{
  "num_key_value_heads": 3,
  "norm_eps": 1e-06,
  "doc_mask": false,
  "dataset": "wikipedia_en"
}
MLP neurons of a small language model. Each row is named by its layer, matrix (gate and up: input weights) and neuron, and shows model dimensions 416-511. Each number is 200 + 40 x the weight over its row's rms, rounded and kept within 0 to 999. A neuron's up and down rows have the sign that makes its largest values positive.
A block is one neuron, or neurons of one layer that tend to fire together. Before each block is what it responds to, as a language model described it from the Wikipedia text at the highest values.

Authorship and action verbs. Main verbs right after a person or group subject in biographies, mostly authorship (wrote, has written, author of), also signed, passed, did; plus bibliography headings like Works, Editions.
L2.gate18,143,185,154,215,307,123,219,208,245,259,127,273,168,203,162,163,157,197,164,196,197,187,153,215,235,195,237,237,166,245,216,206,204,213,190,127,233,161,165,181,144,158,271,201,183,209,214,191,158,248,222,276,217,181,208,202,230,167,218,231,231,145,206,191,206,185,169,192,269,126,212,219,237,303,224,199,201,163,313,218,169,252,217,138,200,115,207,214,172,156,255,266,208,223,140,216
L2.up18,137,221,158,170,252,132,186,175,247,197,169,198,186,131,151,209,161,195,176,221,150,160,183,210,194,226,204,169,231,186,178,119,212,192,202,263,260,205,152,151,197,212,169,270,206,173,264,210,214,246,160,213,208,206,84,255,196,203,147,184,256,240,165,166,210,193,210,173,204,126,236,98,224,180,238,259,159,253,138,184,112,223,221,146,191,166,174,199,214,178,188,244,202,247,210,94
L2.gate250,213,204,202,257,121,176,190,232,189,168,167,156,231,229,249,243,159,158,191,190,145,140,187,207,270,265,218,140,261,182,283,184,186,155,175,135,200,127,184,140,252,196,161,245,273,156,182,231,205,161,183,225,176,147,229,180,184,148,167,248,252,105,207,112,200,294,235,187,236,171,136,214,206,240,134,227,147,186,221,247,140,196,231,172,105,231,192,239,192,221,194,222,193,237,173,203
L2.up250,223,246,134,201,140,251,245,227,196,168,196,227,226,268,243,257,169,213,172,215,191,92,168,181,182,239,215,201,161,167,218,211,202,233,156,187,171,79,190,184,198,171,148,191,249,150,205,242,165,201,176,191,177,205,275,236,238,181,311,160,176,145,218,141,170,301,242,292,167,231,234,176,229,191,141,214,234,156,198,204,200,217,214,184,212,153,156,244,287,211,202,250,196,237,186,221
L2.gate359,262,209,151,181,155,173,117,256,208,184,198,247,208,246,239,245,195,151,179,226,190,200,150,106,199,185,239,241,224,219,187,183,113,186,188,226,230,154,192,180,251,164,193,223,227,164,198,175,163,266,227,222,111,176,155,191,275,210,174,175,210,118,227,218,217,166,177,207,174,235,213,318,208,206,149,283,147,200,183,231,257,249,175,254,148,222,240,208,190,227,162,217,198,140,228,212
L2.up359,171,171,262,203,239,223,167,205,225,227,239,166,179,153,194,244,210,189,170,192,189,201,140,220,203,240,274,229,186,210,149,212,193,210,214,214,191,149,217,260,225,175,159,189,199,171,258,222,180,179,255,242,197,108,202,164,270,139,219,173,198,162,283,196,184,190,146,249,242,177,172,250,264,239,155,205,197,202,229,216,202,244,127,205,133,237,228,201,238,231,256,177,200,162,222,189
L2.gate455,141,181,231,202,261,185,201,299,235,186,192,255,229,259,162,228,172,218,245,124,181,148,235,164,227,228,164,258,235,191,240,175,184,208,203,231,212,166,167,185,140,241,167,169,255,125,142,132,160,234,181,195,152,232,300,226,268,229,244,200,209,267,163,172,266,208,228,267,218,133,177,194,167,142,160,199,270,180,251,213,245,176,186,213,156,219,221,236,186,171,152,146,191,198,223,257
L2.up455,136,242,211,223,211,171,217,199,193,291,203,220,204,170,240,170,218,191,220,146,102,222,191,220,203,143,216,223,180,159,198,176,254,168,221,244,240,262,221,202,201,233,199,199,290,192,155,239,184,306,241,239,187,213,161,240,211,202,250,153,228,110,211,133,180,175,274,248,188,251,195,198,207,164,193,218,222,223,217,190,258,239,192,192,251,202,203,191,198,173,173,166,191,162,265,217

Misfortune and disruption nouns. Nouns or adjectives completing phrases like "suffered a" or "due to", such as stroke, injury, illness, cancellation, fire; weaker on digits in tables and dates.
L4.gate203,202,227,152,164,154,167,231,236,183,232,211,135,199,180,208,277,140,278,265,190,124,164,233,230,185,183,253,153,296,165,274,175,155,235,271,168,184,199,185,211,176,278,176,213,219,230,121,220,196,223,275,176,215,186,200,146,181,182,204,104,171,171,157,190,231,228,247,209,212,204,146,217,181,223,151,176,219,280,168,221,269,229,216,174,214,206,227,211,183,170,131,197,204,210,289,171
L4.up203,269,217,188,193,175,117,233,189,184,213,216,159,205,219,194,271,194,235,207,219,179,172,151,197,196,197,232,123,270,221,190,204,173,215,204,182,190,155,207,198,155,198,205,235,194,258,209,261,214,166,281,143,171,218,135,223,224,157,166,96,186,153,210,142,178,262,234,206,175,188,171,225,154,170,212,169,190,235,139,238,240,185,136,231,233,220,175,208,277,249,102,194,164,218,219,167
L4.gate260,171,286,101,129,295,228,295,275,179,233,179,196,253,223,215,202,180,212,157,216,177,171,192,243,207,259,206,240,196,172,211,180,174,171,258,257,285,159,183,207,153,119,268,138,230,216,190,234,188,237,155,194,117,157,157,146,165,203,150,175,183,221,213,227,193,242,186,167,183,218,236,227,188,202,166,248,183,208,117,235,172,222,208,195,235,126,155,223,166,123,179,212,205,199,242,217
L4.up260,239,217,148,231,160,180,166,166,188,246,206,199,227,239,135,258,198,206,138,155,245,155,169,222,284,183,243,167,210,256,231,196,270,238,172,200,163,237,245,215,196,171,185,203,226,197,213,197,201,257,212,233,153,176,217,178,230,184,169,217,138,209,231,182,208,188,211,175,171,235,284,253,275,214,248,212,180,180,259,218,240,200,214,205,203,138,220,244,210,159,167,205,234,247,155,270
L4.gate319,191,268,202,170,157,189,253,191,195,249,214,184,232,238,229,212,224,121,205,181,167,112,214,148,198,168,187,164,164,271,170,218,180,225,291,223,182,224,215,130,250,116,140,229,246,209,178,229,211,276,219,185,170,217,201,153,221,215,261,187,160,243,210,225,191,204,160,199,180,210,223,191,221,253,175,184,240,214,230,277,123,214,226,183,147,202,232,249,246,239,134,278,121,217,236,205
L4.up319,144,232,234,110,173,155,214,162,226,222,216,219,230,214,144,239,146,122,176,201,151,218,224,206,186,199,198,148,225,251,181,259,195,182,273,187,176,189,212,173,188,196,101,251,229,182,236,196,181,226,242,161,212,197,171,141,174,111,235,189,173,240,217,214,135,218,222,223,160,234,257,177,193,215,267,174,223,222,231,228,182,206,249,207,198,188,187,261,275,175,173,137,108,159,193,256
L4.gate445,196,197,178,182,178,144,212,262,208,208,287,207,221,225,203,196,201,161,222,127,199,203,204,166,282,223,131,280,170,223,177,219,148,125,202,299,170,111,209,192,218,135,182,193,227,219,319,257,242,213,248,187,199,222,210,165,206,163,206,161,168,182,160,177,230,225,193,206,178,157,181,156,189,240,264,194,192,241,275,214,191,279,272,195,200,152,236,148,176,188,207,206,220,189,181,162
L4.up445,201,213,229,294,175,245,224,180,190,178,231,198,177,291,176,194,202,175,191,230,328,200,170,252,246,204,201,253,230,147,203,143,213,156,174,140,198,157,228,194,246,188,241,220,228,208,162,181,184,210,195,153,169,318,102,175,185,135,159,163,207,243,206,278,145,218,124,158,258,190,285,104,195,207,210,200,212,171,166,246,208,244,205,209,233,183,185,194,221,139,238,305,131,218,207,220

Place-name endings. Last token of a multiword place or institution name, mostly US states and cities after born in or a comma (Massachusetts, New York City, North Carolina), plus commas right after such names.
L2.gate32,305,218,179,188,250,140,149,269,219,231,160,168,222,209,149,195,212,192,239,152,239,315,167,204,238,190,165,209,214,235,124,195,227,170,144,193,199,219,223,202,168,242,139,137,211,212,232,190,177,161,172,150,208,210,163,150,236,248,160,160,167,239,147,208,165,163,175,179,219,170,185,141,193,225,190,243,236,144,199,185,200,215,209,254,138,204,197,174,205,213,145,204,205,254,184,192
L2.up32,231,237,230,247,120,270,179,192,192,204,201,164,245,276,231,167,193,237,207,112,180,199,197,272,228,154,120,245,189,213,161,217,218,197,202,254,236,187,193,247,201,138,166,142,127,276,239,181,200,236,189,120,186,207,207,184,206,183,201,183,205,192,194,238,148,211,221,148,222,220,167,132,201,187,160,231,282,166,197,234,224,195,280,221,177,212,119,176,276,206,210,174,124,212,244,218
L2.gate202,182,205,208,166,219,168,210,200,192,169,214,217,133,229,248,232,193,197,159,238,191,203,146,155,210,217,159,186,158,232,213,213,158,170,196,216,214,225,147,187,255,166,258,204,174,248,214,175,258,185,155,158,141,230,92,232,268,228,220,174,245,203,207,200,266,211,204,213,182,267,211,195,226,274,179,157,237,241,163,309,256,150,216,210,142,178,169,283,72,217,260,179,236,241,218,205
L2.up202,172,135,193,240,211,143,205,194,144,234,186,145,236,156,181,175,248,199,213,162,220,187,131,214,194,152,170,268,255,190,232,189,202,259,126,237,137,223,216,217,183,236,149,124,144,191,155,243,236,184,176,153,183,212,187,203,155,219,225,264,194,212,214,127,223,186,279,213,240,269,166,237,204,203,237,178,246,228,144,254,226,189,240,171,229,174,111,202,173,188,218,185,190,284,207,215
L2.gate351,305,138,156,200,200,68,190,215,184,179,163,216,215,233,131,168,148,209,269,247,268,187,188,106,198,246,235,205,251,254,231,212,207,195,141,150,177,131,166,212,231,171,127,192,197,256,197,170,180,167,210,200,264,184,235,174,188,174,146,202,164,195,141,151,172,195,158,193,169,188,201,187,237,260,162,270,209,168,213,245,145,212,231,254,125,199,163,172,195,198,250,183,187,225,152,184
L2.up351,231,190,220,115,235,182,204,126,196,310,183,202,144,231,174,223,154,156,236,230,165,120,228,236,143,276,189,230,145,229,193,233,141,233,148,206,151,213,205,189,218,226,196,299,169,180,113,192,192,183,258,164,227,239,186,229,193,189,214,145,167,159,248,198,233,143,134,124,130,204,212,188,232,219,226,192,237,185,240,214,224,163,235,266,138,269,144,281,203,242,215,177,254,247,223,203
L2.gate961,207,223,184,233,119,161,219,167,156,250,250,238,150,221,219,190,148,183,189,141,282,240,146,234,121,192,189,246,143,205,200,208,208,183,131,223,136,236,218,196,204,244,161,103,135,287,265,189,226,178,254,177,201,215,172,244,172,243,148,165,188,254,194,209,194,240,206,217,202,325,208,202,205,249,173,238,261,154,222,150,186,227,134,201,202,239,140,225,198,204,237,230,158,149,230,277
L2.up961,206,195,154,254,193,164,153,205,168,125,242,179,212,231,119,112,230,255,156,160,262,265,201,229,229,235,194,179,281,143,177,127,235,128,175,170,179,242,183,164,172,194,226,209,157,181,190,215,175,203,221,224,182,182,137,246,123,302,191,278,112,219,143,127,199,252,190,154,178,281,216,255,109,139,174,221,261,297,143,165,229,244,242,238,231,202,147,208,164,206,215,219,188,249,213,178

Year digits and contract terms. Inner digits of written years in dates and season tables (2'0'15, 19'9'0), plus "-year" in contract lengths and "signed" in sports transfer bios.
L5.gate483,254,193,176,190,195,263,280,192,136,245,246,235,219,191,236,195,225,181,175,167,189,110,183,241,155,251,144,217,214,207,165,175,202,276,228,181,275,202,178,169,208,215,220,189,205,214,171,194,131,196,217,153,128,202,142,147,213,173,122,125,204,218,245,220,190,189,214,162,236,197,184,200,207,204,189,185,234,154,201,176,188,198,258,204,249,191,180,220,168,210,174,270,120,208,155,163
L5.up483,177,130,231,186,223,149,201,216,139,181,203,174,210,178,277,162,182,229,169,224,189,217,154,225,206,185,207,185,211,233,251,246,198,147,141,137,158,246,270,182,257,142,169,161,241,160,221,170,222,173,242,255,181,200,201,180,158,196,242,174,147,190,116,195,152,130,200,198,198,145,217,226,177,227,217,196,150,279,167,246,170,189,235,207,185,199,164,194,119,141,153,164,184,191,186,176

Injury and "Middle" names. Medical-harm contexts such as COVID-19's "9", "a" after suffered, ruptured, crippled, chronic; also "Middle"/"Mid" opening names like Middle Tennessee, Middle Ages.
L5.gate223,168,157,201,116,175,225,255,228,178,220,190,191,247,221,154,189,241,218,228,183,215,121,182,111,135,218,242,317,222,156,205,200,190,179,235,190,221,159,259,186,196,228,207,264,248,224,240,154,210,227,262,278,204,154,186,190,188,192,174,216,195,210,183,313,208,164,231,180,237,161,178,256,215,119,217,129,178,140,199,204,161,220,176,208,263,186,229,144,229,231,162,160,180,136,212,237
L5.up223,187,259,231,150,193,203,173,250,221,171,231,235,162,145,168,176,195,208,258,204,164,187,240,245,244,208,216,157,264,213,148,211,184,225,173,152,213,185,216,145,174,125,211,186,157,220,242,214,194,216,188,189,209,213,171,192,290,213,188,192,262,273,152,232,153,151,252,220,285,246,220,214,136,172,135,121,226,205,162,174,200,140,175,155,262,252,166,162,239,177,195,112,156,224,197,206

Place-name endings. Final token of a place name, mostly a state or country after "City," as in Annapolis, Maryland; also seas, oceans and region words.
L4.gate193,241,175,182,185,185,246,176,194,148,172,165,171,201,228,217,247,195,195,206,230,179,186,200,263,223,242,210,210,274,227,183,221,164,244,206,143,216,240,179,218,172,174,217,92,198,239,279,197,192,197,152,139,227,68,243,230,209,223,202,191,155,180,313,190,183,123,196,181,210,196,184,218,215,151,277,148,162,125,186,229,221,170,196,243,188,153,209,197,186,196,210,194,232,264,219,215
L4.up193,237,254,240,204,223,253,272,265,202,196,267,200,208,209,201,244,227,171,267,158,198,142,259,134,216,248,190,171,179,261,246,202,164,266,189,262,161,236,219,213,215,172,184,235,197,206,258,110,231,230,162,164,188,118,219,240,137,196,199,151,152,208,202,147,185,192,145,265,225,217,179,231,200,223,219,247,237,213,221,183,121,191,207,234,222,146,174,249,151,200,203,200,204,165,214,158
L4.gate484,193,142,130,223,231,212,253,136,129,165,126,212,152,199,181,240,161,146,295,170,278,177,172,172,167,265,213,242,209,161,229,180,152,206,245,266,176,189,186,205,171,176,149,187,199,255,202,184,207,187,145,181,195,239,176,145,221,159,195,120,229,207,212,261,261,210,213,201,229,247,176,260,245,187,186,175,213,224,284,135,243,157,253,188,230,213,134,174,165,197,186,230,245,197,275,209
L4.up484,178,173,176,219,181,174,272,145,266,229,172,156,187,226,166,221,174,208,287,94,164,205,212,200,196,171,207,207,192,226,198,204,232,117,156,251,194,208,207,210,196,152,177,170,149,268,185,188,185,139,179,276,205,286,177,182,145,129,227,217,148,211,216,173,202,195,236,193,207,179,116,203,150,187,228,222,160,175,217,168,149,192,235,251,204,209,146,288,200,173,219,235,141,230,204,300
L4.gate678,234,204,129,231,218,219,241,93,180,191,129,224,238,231,218,231,157,125,200,202,269,250,140,136,247,205,180,215,224,200,220,208,257,238,186,276,204,196,243,202,237,211,141,138,241,210,203,228,203,214,261,147,250,159,176,168,213,251,215,238,94,198,271,188,247,211,170,163,177,149,253,187,269,241,261,279,179,202,195,236,193,177,159,174,238,157,177,180,165,244,173,196,122,226,294,172
L4.up678,213,152,193,185,185,212,215,225,194,138,200,219,176,216,178,223,160,166,229,285,242,212,201,153,197,222,171,198,277,227,119,186,206,269,118,211,177,224,235,223,176,262,149,96,194,208,228,144,213,161,186,157,193,151,189,241,258,225,183,146,178,268,269,253,214,182,199,175,251,183,186,241,222,234,125,197,147,244,216,223,260,180,189,241,189,261,238,196,233,182,163,215,190,222,199,176
L4.gate740,253,214,153,189,194,211,188,217,217,200,253,161,187,203,234,148,185,154,254,237,153,206,283,189,246,239,239,249,248,200,110,219,203,149,140,273,208,233,226,180,200,235,176,157,221,297,127,164,184,237,165,118,169,232,186,185,215,196,239,201,163,196,187,203,208,203,164,246,207,205,268,209,229,222,183,238,205,130,197,269,219,197,188,246,197,217,194,181,135,193,255,268,205,193,225,223
L4.up740,183,184,244,136,239,211,251,181,243,266,170,176,210,234,161,212,213,213,171,155,176,218,204,107,139,231,157,187,121,209,153,244,206,130,211,184,215,193,188,175,199,167,138,219,135,145,261,176,199,134,236,193,182,249,165,210,159,182,216,192,121,177,292,192,183,188,229,211,225,169,208,186,152,230,170,169,216,189,185,133,148,222,172,210,236,195,152,227,212,164,193,231,176,240,124,238

Epistemic status words. Nouns and passive participles about knowledge, belief or claims, usually after is/was/the, such as unknown, said, disputed, doubt, evidence, reported.
L2.gate177,192,192,148,155,163,185,155,148,190,177,204,230,201,249,271,229,244,226,132,233,201,193,159,161,151,182,160,189,230,246,178,214,171,241,207,291,114,128,193,197,203,172,242,266,169,126,271,252,204,222,275,212,164,221,159,173,244,155,191,241,219,177,291,159,171,139,163,139,181,239,243,195,217,134,257,135,278,209,117,150,159,249,223,265,241,193,184,288,186,163,235,130,228,194,234,107
L2.up177,243,188,146,151,140,196,171,235,229,100,180,216,273,169,254,156,185,171,131,205,169,189,212,250,164,226,152,195,253,199,176,228,167,161,220,230,182,181,221,228,147,218,199,217,210,180,134,161,167,203,263,214,241,207,230,197,153,159,241,232,217,219,163,137,108,158,194,196,137,179,286,205,223,188,246,278,225,151,211,267,277,201,161,184,170,158,212,211,278,215,221,234,154,253,212,228
L2.gate178,228,143,216,221,140,167,225,162,203,195,222,269,122,214,163,257,117,227,228,224,180,198,209,184,191,89,187,126,218,177,165,234,200,201,251,186,222,246,239,214,178,157,162,185,230,270,196,212,243,213,173,185,240,159,208,108,149,223,193,240,130,243,180,152,137,186,117,146,185,191,224,186,162,205,287,230,206,212,170,198,174,290,207,220,239,199,236,171,294,251,262,236,165,182,152,158
L2.up178,249,142,245,174,206,225,222,234,190,171,185,212,166,163,205,159,209,195,117,170,238,163,278,218,226,186,150,104,187,178,201,114,227,305,174,237,195,227,168,205,206,213,161,221,132,144,218,203,248,147,258,165,201,242,159,162,160,164,181,176,206,177,248,134,274,182,155,149,224,161,266,249,210,128,157,209,266,145,196,182,135,230,178,232,140,153,202,232,209,228,197,143,254,111,146,265
L2.gate457,220,166,188,177,187,120,149,172,246,226,228,270,239,202,224,220,136,173,170,193,153,270,206,221,224,201,158,222,278,232,198,223,263,196,268,296,172,203,228,197,110,140,255,203,199,254,236,184,167,226,281,173,265,233,164,226,227,179,142,194,150,215,229,253,207,198,200,163,226,218,201,142,240,235,250,179,306,207,264,184,160,151,174,214,165,176,261,187,173,119,124,191,143,174,201,264
L2.up457,245,205,168,191,150,185,237,195,324,198,233,177,222,213,227,195,261,213,263,192,233,203,218,235,186,178,224,200,213,242,144,224,245,174,171,270,168,186,209,181,226,147,196,211,210,250,223,188,179,226,296,205,237,184,232,209,270,235,152,121,178,164,194,265,224,206,215,183,147,195,226,144,228,273,155,222,270,205,123,161,168,242,141,184,155,211,239,200,134,202,123,200,185,211,206,168
L2.gate933,194,259,169,174,166,185,213,149,210,164,178,222,183,190,232,246,149,193,99,218,158,245,237,202,286,201,207,209,201,270,133,221,230,227,216,109,189,158,177,188,191,196,198,244,207,152,195,120,222,211,210,180,232,112,242,209,234,166,101,259,162,204,234,247,193,189,181,107,231,250,282,153,224,242,153,129,189,144,206,219,118,142,205,224,216,253,209,171,158,216,240,208,211,178,268,203
L2.up933,232,265,230,105,173,179,216,141,198,187,210,193,184,208,253,211,299,183,184,202,145,187,197,150,180,138,201,196,207,302,187,154,212,212,247,252,212,163,174,127,170,213,190,204,250,237,192,122,196,190,228,227,209,115,159,178,247,204,153,182,182,197,207,259,211,225,202,137,149,234,187,155,189,172,218,155,128,171,161,235,185,230,243,248,231,259,192,208,158,159,241,216,166,191,234,169

Place name completions. The second part of a location, often a state or country after "City," (Waltham, Massachusetts; Paris, France), or a place name's last piece, in bios and tables.
L5.gate889,279,172,106,162,110,270,225,269,199,222,253,214,219,213,131,187,178,172,250,256,194,244,208,178,161,234,213,215,218,156,181,202,192,203,202,191,222,173,186,153,196,226,167,168,202,186,288,185,224,179,256,194,187,188,112,229,266,154,119,248,166,179,296,270,170,159,217,194,239,144,223,163,212,225,198,151,221,192,216,205,238,182,186,253,211,173,260,155,193,235,150,285,229,199,249,186
L5.up889,195,273,202,191,309,244,158,182,190,224,168,180,196,289,144,220,188,140,223,109,187,228,147,170,204,209,243,259,174,221,203,199,208,194,165,195,173,212,165,226,208,244,194,181,175,160,167,215,213,158,244,209,144,113,219,207,225,160,294,150,112,240,200,144,94,276,204,214,190,257,254,222,242,227,215,211,186,192,163,150,151,109,176,156,170,245,104,168,285,160,214,212,190,163,247,179